config.yaml
d_mlp: 1728
activation: "swiglu"
norm_place: "out"
norm_eps: 1e-05
rope_base: 10000.0
bias: "none"
init: "uniform"
lr_head: 0.0045
schedule: "wsd"
decay_shape: "linear"
final_lr_fraction: 0.0
MLP neurons of a small language model. Each row is named by its layer, matrix (gate and up: input weights) and neuron, and shows model dimensions 16-143. Each number is 128 + 24 x the weight over its row's rms, rounded and kept within 0 to 255. Numbers have three digits each. A neuron's up and down rows have the sign that makes its largest values positive.
A block is one neuron, or neurons of one layer that tend to fire together. After each block is what it responds to, as a language model described it from the Wikipedia text at the highest values.

L5.gate143:091060160107130166095100114124152165134111127103115144127189140108097123134115145148127158127132162146160090103092119132128114139123098142100125116157102115080136134122154145099125101144119139134117126090133108135114121084119174114132199140148188138117138111168162162143115099115097130114156103176129147119182185169161120101083145103173171096137167098162109113123157116057105116135137
L5.up143:143120159097131117155105070142163130087115146116096122123094119091136144147104170115123118149107100150139139181145112137156118145110168131118122119158125147143136135146114102096150119105101183138100149152069082137185157124120122110129131168131105152109086149108149137108116107110120173103141180163147142135125120127156120124105138184132174144138130169107128129123129118138138080138150
L5.gate173:133154145122173122137142135109146140114118170122122088144147087085150132151110112099088129119145147113100144121105129127108070122120138149116124095159127160180104118119121116101135121134129131094162118110104115164092107128139159133174120102145145145152150201168158126147138160149109135128171158103095123083149142164114134081127085112145100116156120135117168143155134129132134137132129
L5.up173:167125159128152090116131107148132113097183123110137117144156103136126075112119113110124123102127153125145124138134103131120157166101123099155105167148104118131132150068107111100100090141124155128161121135131104133124090099046093132135107135152128122118129141161144164112117162121162109118167157157122104114131160138097127132117130082116130174147127123131141113126111110150111135178108
L5.gate357:169142160144095137106074128154126151118131113138166133096140151150152134132136122128112134131146129119159146121121082143132129153165130137119103185141145165158144131121131126128137107102123188147134138108110109141116115078174103106113162128137141150203155166107189069137139144074113140111170144106076161088129114125130158136089152125136169135146130113142167125146108203110125127121123
L5.up357:134145147125115129144111109152091154144121131108152114080126122165159113141133102106082133133106146148096105132155135115128148148118093136087141115113141075090143129141112149102183151121109148099131135108122124139169078147141106132092154097145140166112094156127113112140104140155113118141131157106138103199122149118147144186096120093107121136120128126130152125127125135117119133132099
L5.gate442:164132109108131151110095092155133131106162118146154148119154183154111110137093140144108115103123117123103149138142137143143143146142132117090146144102150148136134131153123122191110107148140162139150177100134126112085145097140125161139135126148121116154134128111145108125133097135108149156097155135123156146088138123109125128137166131120158158077103145108128118080163140085151175137142
L5.up442:122116124117098144092080110126105123147117101148114147164156103086150083117103169149139142178150150143137118157095115149114178100119115126099139164103133133136139125135148119140108148142123142130108137089101168119173145151125119154175130134139140125145100143125136123139132139157089169122157122136139142131118191110102152127126154184130144168135130099138116146124126112104140145101135
L5.gate607:130166126148129142147109149171146126149154115112157164154117135135104128075077113141090089144151143109127130135122096162145155154127113111160163116151123152129093164084101118157123171140106133138149123170074103096135130122066150132103172156141129128129116121171110106136135135101146127141134116154123129130151141089139192167154128141127131146204083110134074142135100152086102086111115
L5.up607:133100106084158131084121110109141154084159127122133135132149081155115104169090157130127097106112127132130127111185131134139128142116121148097138103145124120153158157108086145129137135130135088125108098130124153115141104106135127110133079145115066142149129186099130105136075117110076152148131112118139164110100170101128174116178108119099157130089102169085154160139135072119135115147120
L5.gate838:138105161095134128142101128126115114108143116168107132127159148129148118079089145121152144135122101170155149121155135155100161144149071125130125132148136137118163130116098107119140120085147094179140132099153152135105134132186123139160071138081155174130135139130157174129143142139163133111140137124157106114144172114157156116113164148151128126168119097116135096104123155149205148103161
L5.up838:133155101135124130132151160086157140135147180137085121135151115127109105104104150114094123136176125152105134125142130165125142105112126132145090155133137127133163102097135147107116143148150170143136095086142132084107151143165143186121090162125125104128155111123113112111097113175122111061162087132119096147100150218163144117101145096118124121158116168149165146122158159117116126153103
L5.gate952:122099148082126084151165119128118164167096107117141099115175117082092103109153132110134127140136113147119146137173108150108130164138116185081126135116120151116111079124117155104117169127110129080105144115103147141122153138131141138111145117136124171115098122107120131060081121161153093103141171180195117119122151138162108123110081153138138113152116099164149120131103155131126130136127
L5.up952:119121167102092093139110091163155102137122085157099070142144126089164142145134121126139128098144140133111159112172144092111148148081143124135148115115146130129156151103134137091083104154132138116185140144142135140135156093129091136121150094145131201148157194118136139142151101158121092088118121081145104110134150098131119124149114145151125101104117108106104105135151140167129145107115
L5.gate1032:159150109117116134139128142162118124143125087122090160098171147126144129137112128144130119119105119150124153094152107138153083114106103155084108135115144123168144121135136148142143116142072080106120136160140121080115116152155131121113139104124116080163196117131153113126101098143141115130102088108130147130148132071146117117142137137141109112108121110147164136150088134123083162136110
L5.up1032:159148139133092148154138150162127098139116106127106149128148120097124085109123113137092093116101088177107112138142128120139118146133107164083136136137133155155149132111084114113141147103122120098159183140106106125104086116174125113112172112101173118118139150164159143106130117129118147133103132134093151157155101062144110122107163100155106205106113111159158114149110081147128112147094
L5.gate1075:113159166107107107107112139167078184110151101136115131166128117157088159090117142112127094160117081104153131173151118146142151082155101109147114130177098121114113135144098103096135117119155107135127155128141149124136139137133133115138131142127151093141108143117126165106142110177107176160143155118094128135126124116159117113101120186131138152162135123127142137097110130112175110125147
L5.up1075:103134131134130119161081099113103155114132145126106087136154118154119145054116133114115159130106139137177086097124097124148126105151094197117092119144146062134121143101138097123066110111128106095119125080126123160153145126108179134143088113137145145118105123121140167143132155117114131124157144095142143153149099162123135118134105104140144138122130142155137122125137088119158168138116
L5.gate1098:140123117171144123176107125107145173151159137109157123108135074107116155125125089157112139083143134152099121153130165139107145141128108089119108139131133175139099141122113128168082140113130136127136129139105171135149094123127150140160103092131183134135105158091130091093125078079128142086086182146118114137164117101143074145162145111151166101124139130163137170159095140135140114169124
L5.up1098:120182099154132148128134126097116135100159142172144105106133082143112091198086093134140130107132126118124165182126141137101090108123172115058108140119112089143106157102156107109132119145092083175103151125125114132115095094148099130158141148104168132124135165155133107146099127096128128130115169136131174125102131128124123142165135121113113139122130121139117109175126131133105137143144
L5.gate1150:146165143145158125138102115144125134109115156123099102130111124153098126123149113160141196101129160124105128074152152127139126126097117151134100093114136097114157092108116159119117111146102093159170135132152169137149104126101126131131071153139147145127107122104141108090127133150150080131122095194113121157148158142117144182121073114067137175176137114123144139104127145089119144132139
L5.up1150:140111114174146123131136131106168134124154111126144118132147128107082127123158147169139124092064121128108147118119137145112137125132136140140137096107120152105106156145106144122129148134117128179143102125151109102108142066141142121145170138149108120114139108117173121155171083143150167110101101123190158115137106150144142135128144104077134156108118160158106158131150143147151118132137
L5.gate1213:104137112150121121105087132099150128092148127142130153158099117104131129129082084138117109146136121128134107096130128149081142069162126078146132119143149132112146134082093094101116178123140135157152150111138121164181132146127122168167114161110122129082104122120115125130106115114126082121140123165123077142106147102129150151114164159138108126124133123154096152117125143073114057128160
L5.up1213:109168153143135139108161119094110124141148092138121152135141115097098117141176092106127132199166140130137096123112150133120111188173112078156083107152142136124126173139140166130135108121122089126138183090145149123137162134095082090131169118111099134082183167128124124134120129090120150101117186144167099171115119107132175137099150134115142145158095135157156130167138132098144125129129
L5.gate1224:148115112132068091133106120115132175117161110120114113148177143119133126146085099093163130101097102154103107160138113116181124123166106093085112175143131142154132098088110118142092152152135086118121152163144161129123144129139182143119151071108119113142147165132171163116142128139121172143139130110131121183139115110159177126168120127138114107095134117113103100108077101095148091134146
L5.up1224:136152110139117135175106102128125099116128130127108121112144141117148142107112138150096108124093121142104163129118139098148114159123115121154088101156148141158159121121105123120116122114101114135123118105174138141088151135134135132132125125153145167098122135136134163092139120135094146148112109138135157157131135120177146132132155144139107155132125107170146153117085125152157139132111
L5.gate1248:138140091139122151131092105119153137123185139152089111104135084115128146115129140159150171129114171113105136102138136149116128138122158156122107094131138112141127142143141133141083108121107104164114118095139121164111121175094122156129130086131115167147148159127118120144143138176107140131119181144102177080153127161134081109154106166141148134117075110191142140145156137137139114137180
L5.up1248:134158147208149123135115144162092126143144081125135144163159116147087146133108103146124104133117140108116104153166163107111165126116127150134146117187138159130132125094154110121135093152140128108103152114144125101141138134129179160147149165097164091138083119116154133118132091111141148132110111115130162199139115137103128071126119145158144153142169113094176097139110106153118147157142
L5.gate1384:136115142175121122119084103164079186112148138104117142175172129125128103136160142152143083127173114104134141093095107120142136122099131143090129171137083157148095164113105141123116168125125167146112131118091111134142136106099119153110131122127123118152123183137139162129099152111080130134120125147123124154115153126147133131126120108091131141166077095137113152150112132113156147170114
L5.up1384:153113092120184149176114111133119123150097111106133158137174132098160126136099138123095091135181118116132167114124099128101129142153145119116173133166133088097112144135124072127134145097162158144105169149123138165129134087160157121086110121104103149194109129120132148119102095151082107163145149165136146189147111109156106104169085194120097163129104135167130127130131139138142088112088
L5.gate1480:121140100125109151127099108134148126136146120111122107120159112114115110152127120125096129124085099122140145091101163152138139141153167118143151153120100080140113120122119158139132092118173154122134123085093099128152127124136134184138114092137155161117110099104096144109160108148094154175106167135120087086116125120155163119094127160101155134157110122147113136153136120138131152162103
L5.up1480:137146127145142102154145133121137124148166134127144121117144093122170131142129115115123140103144093083130180115155109136122133135079133153110114165152136170123112095141131133140134123148113147155129091078129118160101126112138118149151115120141156099134097175145098078102134186152110119117134106090180138117095150132105121148070142127090128152127091165138109092092177141121157140114132
Clause-starting names and relatives. Tokens opening a new subject reference: relative pronouns (which, that, who) after a comma or noun, and given names or Mr starting a sentence, list cell or credit.

L2.gate780:119115161111119112131110154105123124115131097149163084108169110127137121113163085152136142123121124123104140102129141196102148146085139116120129155135122117123111133089131124152144100111114124144130165115122113137090158131140162123075091161151144159136099092119147107142125124141105152110180143114142094077154099160133143097130138158119127103147108150161137133126106111148146127130118
L2.up780:123139145091138110126170115176125110113120117124159149136123162176112151140167142137129157164101124129135180093108135147129109124118118172127102144204107083098107134134131157160121102145076114145124130101138163145114127136126124173111119085114136110101117114109133138089137115137123102118112112144114134092158123112104120102159112149131122088136121104160096088103108120142161139122127
L2.gate1163:174143107123136084117147181112107123165147117134126138148103118140126139115065122141133151100132102125139097065142144147107186166153118170134131130146105145119167158141135119112124172117116130131107149148124103146165084119102097090116083158142158109144132100122081112110136149130080177107162118130127152150095116103122136102113145118129077136100136195129152138121129129088139111123086
L2.up1163:112145143140103097164139129090120139114131139164169088112151102163172164103109151114120167106115115138136091095150100170108173140099151120139123142122100138116143128099109128151128139086110078141123120166135161094111174131124123152136107168115103159092135146117140160136225103132139154112088151161144136151149128084122103099108142137089128116155102127112100179153133124085152164116121
L2.gate1373:090157136163151105105167120091101124135130129136139086114117145120111120104140095120132120116104134157101144131127130133133175148073119144130143138158133099159105138149186137128146089111086120062151151119137135110086120136165126153112147161160141106147134100092144138114123157159144097114163117084114134165171096148103096109106132128122155161141180123169203111127131114136118085132134
L2.up1373:095150163124075167160105108099097155123099102110109146124126143149075103123133175120093123090127127116176176132166168138163147116119143134143131136113125152120150128139147131131131138125123123123135149149148147134145106156139149129123116145141123094119147147102183138132132138130134089165135123092106126073110127169091137096090161141131098159115156140124130138156118142135150115147121
L2.gate1564:131109150173142132155102121179139092169143146127130157148129126166127104107129120100162207119120109114110152120145079136131174121169118162115127205120089120134130144087134124150092146133139112122109128148145185143118177134122135173112088170128103148150093127117163101091157120124197110106124123127115174114130109151115107106177103123150158125134119159156115130145149116141148093128112
L2.up1564:098140158132125149181128135179133141097155139100164103141137059110130105105100144135139173106138086104164118108131099121093124122112095160144156110150098129117171153094136136102141137155165078103132103134104137155117150128127171171104129152177146129132204092151143144145130147116111135098135160137130178120117112108127116112154134106122157152153117129128158112094127116149133114102102
Person first names. Common English given names beginning a full person name, often after a table pipe, comma, dash or title, such as James, Robert, William.

L2.gate1157:138148135123113104162126166172096128147119139126129099124140136140116130134117130135127157114071128151143126119144155091165113110125131128123153083100124145103084111128147128134133146163125154101091120103078123113159089113084138113101126125101132174150103142132154121164076098096097128145084112106155091135121133153137122088141119141166135173151094133126141127125100162132112094137143
L2.up1157:146107110119116116155119149148147145109144117147119090099114157111106120115124143133164125100116127112140146126075107152102143114141139110140118129148140131101135098110127168173158127166159093051123135155052126103156109119097113092138159115104120121106107133111174068156103136132104140150181150102161090165156133109106131104132111112124126135127105054126102167148116139093121070119160
L2.gate1300:143144137070115125117178158122139102138121141114141113131140140160157149120146109100148139120137129160140143118154104101125155077132126161165127131120163111173118158125114105119106158176150115092154145130111103107179105124129136148159101128112113146130116184118087156096157111111143155142111145097135088116141134117155121124121121143133104129101149101135118136098141164069129099093137
L2.up1300:129160166158120171103137058130132099099130130151164144158149123122117130161116101126157123147149148117115125061128128158124125111113138125136145086144146124129158081101107125166120111138155160138120155190128086119131057111142123120115142149156130151168153120169132129121119114115098139150122115112144180155087161122132142128132134094116116106110101102125098139148161156106154159134110
L2.gate1452:105105119064166142089106134136145129152126111125127125107099104131165138130121145104125166129156151103158155170135140105114132133138176113135121083107080134131085111110100127119131103117141130106130113118130133149126120165119129135115124088170101161107166086141168090101120136135127128113139120145116175152120142134138121124136122106134143096150180111133149153145144111089118156173127
L2.up1452:150164113127126189185139171118168104124094112130110105126124114111175163134162175116127138108175152118126172112116111100150160105163100188128111112119141126087079119127095159140151115096124104106108107156157126163126099121118124108104103127123127085144167162119123081143136085114133099113134116130114124180119120124126136128128103141109112140135109110148135145140159106086143090156120
L2.gate1620:177149135113143124140133102157113187132135136111145125141201124181124113135112132120132111122142101134148141165095165155140123110139155104130147119122175108146099135135131129155133130139103140128176129137117111111150146159136138108119125103125082170106099094148127127128114202150127148167129117128122088142098144173099127112118127125162105127092115125088114113096082131097111098124191
L2.up1620:144119096128152123119093128118093131175120116124150158091152127150143120135142144137118092153111127162123140163087142100076156155131148128119142113143141112149105113154108128126166116090135136150099113140082118142120116131130159099090116078139132120116113100132139104129092121135145138143124154132145138130083116160119099080123117105123157129164078141100136171141140114075164108130174
Pre-name list separators. Three-letter country codes (FRA, ITA, USA) and list words like and or commas placed just before a person's or item's name in sports rosters and name lists.

L8.gate857:145103122125070118171122126122107110104133131130104127134150095147121154112118114144147165120131111143077142135127138116179127138117133136134135155151129131170122141182132157091137139167119147097116127119193164161127134159134155172128125104154123113110133134098154160127126109159112147113139146136086144138184153156180116147153136137134163098143108119097131119076112102136103102081144
L8.up857:099122145084145133122126138107122157120117139123142098131129161131148135166111108133134116155163134184148112141162073116147121084134128145120108124109179145108120109112136102125118113105158076165069115181139156110070142137127107104125137101156105151155134129138128119132165157099110187137105171103141174113092112108152121153082125147140106151105091100135181134117130111144135107135134
Personal given names. Given names, or the final piece of a split first name, at the start of a full person name in lists, tables and biographies, e.g. Robert, Bog-dan, Dark-o.

L5.gate16:121125136115098140092125130110116131118142144106103146115150140114120139135108119147140087100129134058149129117150136172125073123167145129104116098161157140150066114145116147148105071166145130117122169140123136163082090144102155086140152174093090100122122130138116133186130162130167133111132142118167172113166127154148152082105127128104114113158140132191098127106125158105118132100133
L5.up16:133089126163124127129175104135123136135118111116149102101160118145092110087167138163142121161118156140152097088130129151094103102137129125131129110144180092128197123189162124122123141131137136157169155106114167116124090129108135142154126130106159114070082112149123115109152140185102068168078122131163135145106150123141127114135131139102142131099142130125128102108107132193152149174117
L5.gate83:115116122154123096132156157176154103148144122127123148122117092146123084114173074158163112141146128177107131120079104117101113131101130141122069153142134122129136095099118155140124161118143149119111145166123132153116082183094127135094134167119101134141119080167096131117121146173123141138114096119188116158081121165101119111124135117160111128136126148118149125152145143107132103132164
L5.up83:122127179149105104140162142142133119126128140158117132146117162151108167098150110105097130139102144139116127150123121078117132122130087110130088160102135077104085147116113179117078134137096145106127102134132122159172122160135146136119115115127133114162154077140115086141094142167127086193080166092124111155158099118082143114149126087143161129133103155103129108122119157111132121072125
L5.gate543:084142083129142120152092130158114101106160137137118123128079152127126156155125112139119151126130139085130123123119107130123191152137102085159111109145202128136147113144122136157137180113145156146113099120156081105085139110156160160086135126151122129141136086125096170119144104093113160151059122131138114108123103168139145089123105132121072114104134135149107176111130080141121157157084
L5.up543:155124117107083130150159137083128164130131133134160099164125157129147145173143095174127159095109154102071139104151107128127134126098128134115122149067100103126086138156126110137166122124141166111114125125120090102131116126133152111152151146124171118153153137139090181071148168171143121117115113111115146153095154096109096111158157123096122113128124147143106155142139093166141129142134
L5.gate727:122123101143114112120120129106146165118143106137133073134118088157138129160157129128128169116125115180075111135112112131131143158132107111201116127110164163123075150119126099118149119153116163131124124130114116142101122151102133113152119194140116134103112138147171147165135075068120173131092090107149176076106146146123112113111109130125111112148108120112158101144118118130135129135151
L5.up727:107121078147134118132167137120166117124133148103138110117136126167194123057143143141138132131124141104120108136129141125087129087133176115151155133060146073162114105154115148111117148134097143122140103149136125124086119126111137134146127146142115168155139130141126114168101170059135137119122121124113145105122189100134122074147147138134148127151142116143126153169118112147132111096129
L5.gate757:137151148147141109116144117145106111136117124154112116105147137124079066113129102201140164173136111132084132118106119119099158144108143142094146141159125112141100141127153144196083151128122152105117171141114089129137115108105164106097156125126118079164143157137125093112103144121121097158134121097151143125128148134107131119119135098131127163100136098129127160116108142074157071139151
L5.up757:152153118166157117132150193139055115096087135183139104108101128126165137112144130187107123134138094101115166146083115100119122087138149096112120164124123128139079140114195091101132119122148143165109103145128134127135087126112153147116099091153104125159149153153145110109118128109139068173130124108135099120105103142124134134123096093112134103078146162118138102160096152137135119113142
L5.gate768:141149129127128115146133085144080106107117122164127131122124122136139109194144124161129155137155106098141103094142137099108080151125154111095143126096124102160087086113118137142124163124136108124129147168122129129121121142090139141136119125135147147156140095101087153130163138109111130126122144118121113125077135102082121116093083089129126115137140146120118148095180135130150122132140
L5.up768:088123134151133154134111156106103155134084135109151107115141107091124121100147126116143077116166126122125160159088129098140134155147149121132127109114111131119112165161161099131131143171109124143160104139154109140088099141142118125135156175175150145159142107143173162141122129151138095142079145151150118112129076151155139107138106111145090137133130120101096101156105160171091102145153
L5.gate832:165125134163123125141097101160111133120097139173141148107148172122153152149124129106120156178128123119127185126136083111167165172117161139145119114136137106153143146097090106152163123132122125103173153127111103139119091117112152112135154062130135098128121106129149120144153136134103117143122151119148112151121088145133101147135097160136171152109118156118070141096080103145114111129132
L5.up832:122131142122106130126150145153119142127124145096141113115152131145106138118143105122105104135159076124139118102156149108133127131129157118075128099119112122126135108111100144185161102140107128144122101146130130117121118105102111130121117147150165108097142098168156100096094125129162140168083138112119115147096125170191139076150095112139144120135153096135135120143157153164143166148098
L5.gate888:120138117096144114119113162081121167184115119126160121124118133082152107085161114122127118120130082091153101106094114107143125109133130146110073126098166098153114125103155157130112129108157059094100079146116082149095101124126131140110145156135118118114140082162137161087134134113142145153091138099123153145120122133125162156157139094180114122150158112138159124142156173146100134101149
L5.up888:128119103101132105156152114104099130077106141147152134156128103146160123116093124174134127109123114139166160130083130153121113091153145079112149137126191119135106159125095131152091154126121120158123165130095101183165105073143133142140160138161106156118187129119120151132111137080132104139145127106133149129088119162126086087141129100175088151098148117136108152119147117139140147152111
L5.gate920:104137123124138137127143139094086134143134088096136120108102124111111121149125131094142168130097166171156160145135127109124135142170142111094064118076120116098097172124119121170124132111117111118112151112111162133166149117158140134106135107142127110082142121152143117105094114157149081135088123103131114155095133137145128152136091093138110094091160132099156097118124069104156166149103
L5.up920:150127101161081135166142143160117164110148121178138105144170136134126111120182096112156156151143149102175144150134120116133125142136120073108124155071176120170127151126085143140162113128116117127129107144133086156138117105145146141085129134127144132132114082139114141152097141163150131152106138114091120158142129143117113117169134154097084136145148163119126097126080090107165102133109
L5.gate1170:137150125146145090143118095121149119105160129118138130104179149125118107149181119101090124116084115120143088122142135141129125122113135168123142108103142124138114086160115127162147122102116151140159134088132113156156103130143105132126146160091127089151133130167114130141102111116157110117141149094141149146173096134118092135120186102159176139122097160162096134108122163070140143096156
L5.up1170:146143101135073153097141075132124148148171179128056144145096135109097119095104180121094124121129118094115104153129114118094137127120132099126145145159121085143142073122196120139161180160158197167138122104159123151093109061141119127143117122088163121155113137111116135101108159123121118092096145156124151105144139140092148091110108159138100127133168096139134128114114141092112116164120
L5.gate1176:146099153113098122144154094134151120151151153123154091132119141149139130116135101157114130194101139126138158131155145145117136157142136117162077076159143128145122097057195163131127157137135144111138142093127115134136143132149100147143138120133112140139129107136139093108106109114099108130144067141156081155092124095140125150133135094149108125105124087152151140136171130152087116156148
L5.up1176:094111123107146143147105116132146092145112139167168132126115097159116156117175103147138102165119093112132167169143154148119107101116110173120095156098144088120139103140137103148096097105108108076122112105150117121083107130175099165111125148167141109124092110127159117167156101141113139087140074092104117118143123103126150137153115124083171116123169129144159096159104135143134182108149
L5.gate1297:137129096093110151141133111139118151100159145109130137122126136130140149129092100157105102154122142102143089120099140119102142129089115112088058141136148118097088142103108106123111116108133095125169109145129131142116104118133142128151128142152138148137150086156130133136151119160160198137122098131124128122122132117118160130117112145205163136134159136088173128127085152112122118155112
L5.up1297:112119114126116107121153128151114107149135107135117130116100116131107127127145118134134164113119111151155130152096094130131133124101133091121122125119129141132119092080108146158131138141112120167135121108100126145115132119115080093177129155150115090157153114155132130163178102136107096128110107131144138095104132120147141126115146144134149134137143107154140124076129123090136136167128
L5.gate1454:149145150121174140125085155141131117116107161106135105144141137149114127142132106120149106191164100141091132114120152134116108126095116088121148161106160116117127097143192146134128154156144136097122113146128140151117077106142121160148130121145152136161143114115151140102117104136126134101072107095113102143098160101111081127122121153130113136104158126168082109140115119151195119149136
L5.up1454:103114147109162170183155127161136138155123064129127165123162142146146134125110080121126162132116132123135152155114184147108147135077138100105112143104144140153125122111115115103141168111168100127145126163128120149132138146184155122119148107126114153102115175133104128125124136149125136135130137120116133092135130123123172133099100157106147125147129156115102142107153115137195115114173
L5.gate1522:116121161079091134121119078105124177109151108152182095144141117111156110131122122138101123117154082116111087082150175081148094147120100138138148114132147118153121113126094141150111129123099079138129129080157120076103161104100140152110154139103149109129114064141140085119077159153139130117136155114133122088129107123129103109121150140108129117136124083129115161135100076098116142182140
L5.up1522:137196098121132131142130138149116113115096166151157141161143103110077137087133123129146182112130165113109111112141105131134143148116121110130136095128160085120094108111108145148128150143104111132150138115108145149121130149091097122102084133117172140133068118152111141098097155140101104150165134158150147138173130105120116108143155136147134140139118152075123084131135105131132110142135
L5.gate1556:124177161135155140130149119143083136143095163139118122100162119107129119132153118144121129137152116056103147129092157175119221134040137078123122125080130149133074127115140181162163157151153123143151127202108104127137152139162154145078128081111160145157124091173148148100138149126140153131132173152148126131076122096112136114100078098123124130104149150111087173137109152126150160106143
L5.up1556:152143175152130122113128200110149159095103139125140152124126150148182104120141088149140168133145107120119141143098107085137169118093126104162154157153147134128065171112108173154139122164135114125130166163103078132113122097130164122131131119129120136125107121156145156110143124150126095142132122149107130138102102101133127134070108100122091128161118166172085156134131158156145111104134
L5.gate1706:165139127133144180180164177132099137114162111119140132131135141142095114098109103128143106144149117108143152139105155076123121104140131103100113085139142125160120122111123106151122120158124173107122095108114151124138106105145112116145139128139093075126108139151129104131127132136089149116161136141139144083134174141077166154157143126132118131100201118155127104148119155136124148115131
L5.up1706:176117137168129137192121134145072158164115150120120084119119111101115121135109170095139105141097094111142119084105138083117107109131138108109152116125119101152068113140143113137177142146158126119176146097130154126143125107142096085148118188151091138140135088129128172147148144126107139118100130155138110122125170137123114133138113144135120136123147116162146116148121107109104129113153
List-item connectors. Words and marks that join one list item to the next, such as and, as well as, along with, commas, and table-cell pipes or country codes before a name.

L8.gate549:096129137081123141100118117157133099130118111148124118122083149156148105112106098161127051125134116077108149155142141101157171159114136118107138117082147112138103160102107162164125102109098150127117120170143145141151114127119123072129123166117133095130131118143116154150140121080141134087121129098144121097137124118102150156126093118142147137107132125066119137127140165156133107161137
L8.up549:115084131105139131143119108103137137092149141119110117162123129128162117146159074147141113126124104143152137117141097119141127134104114117113138141147101140125140102128105138132153163116105186115125149166102162148075138137151131136125118141147131154157131115144115140139158137159133189147130120097169141082100119110177135102068130156109149163155130108176131130127123179135127138149100
Before a person's name. Tokens just before a full personal name, such as role nouns (driver, producer, historian), list dashes, table pipes, commas, and and.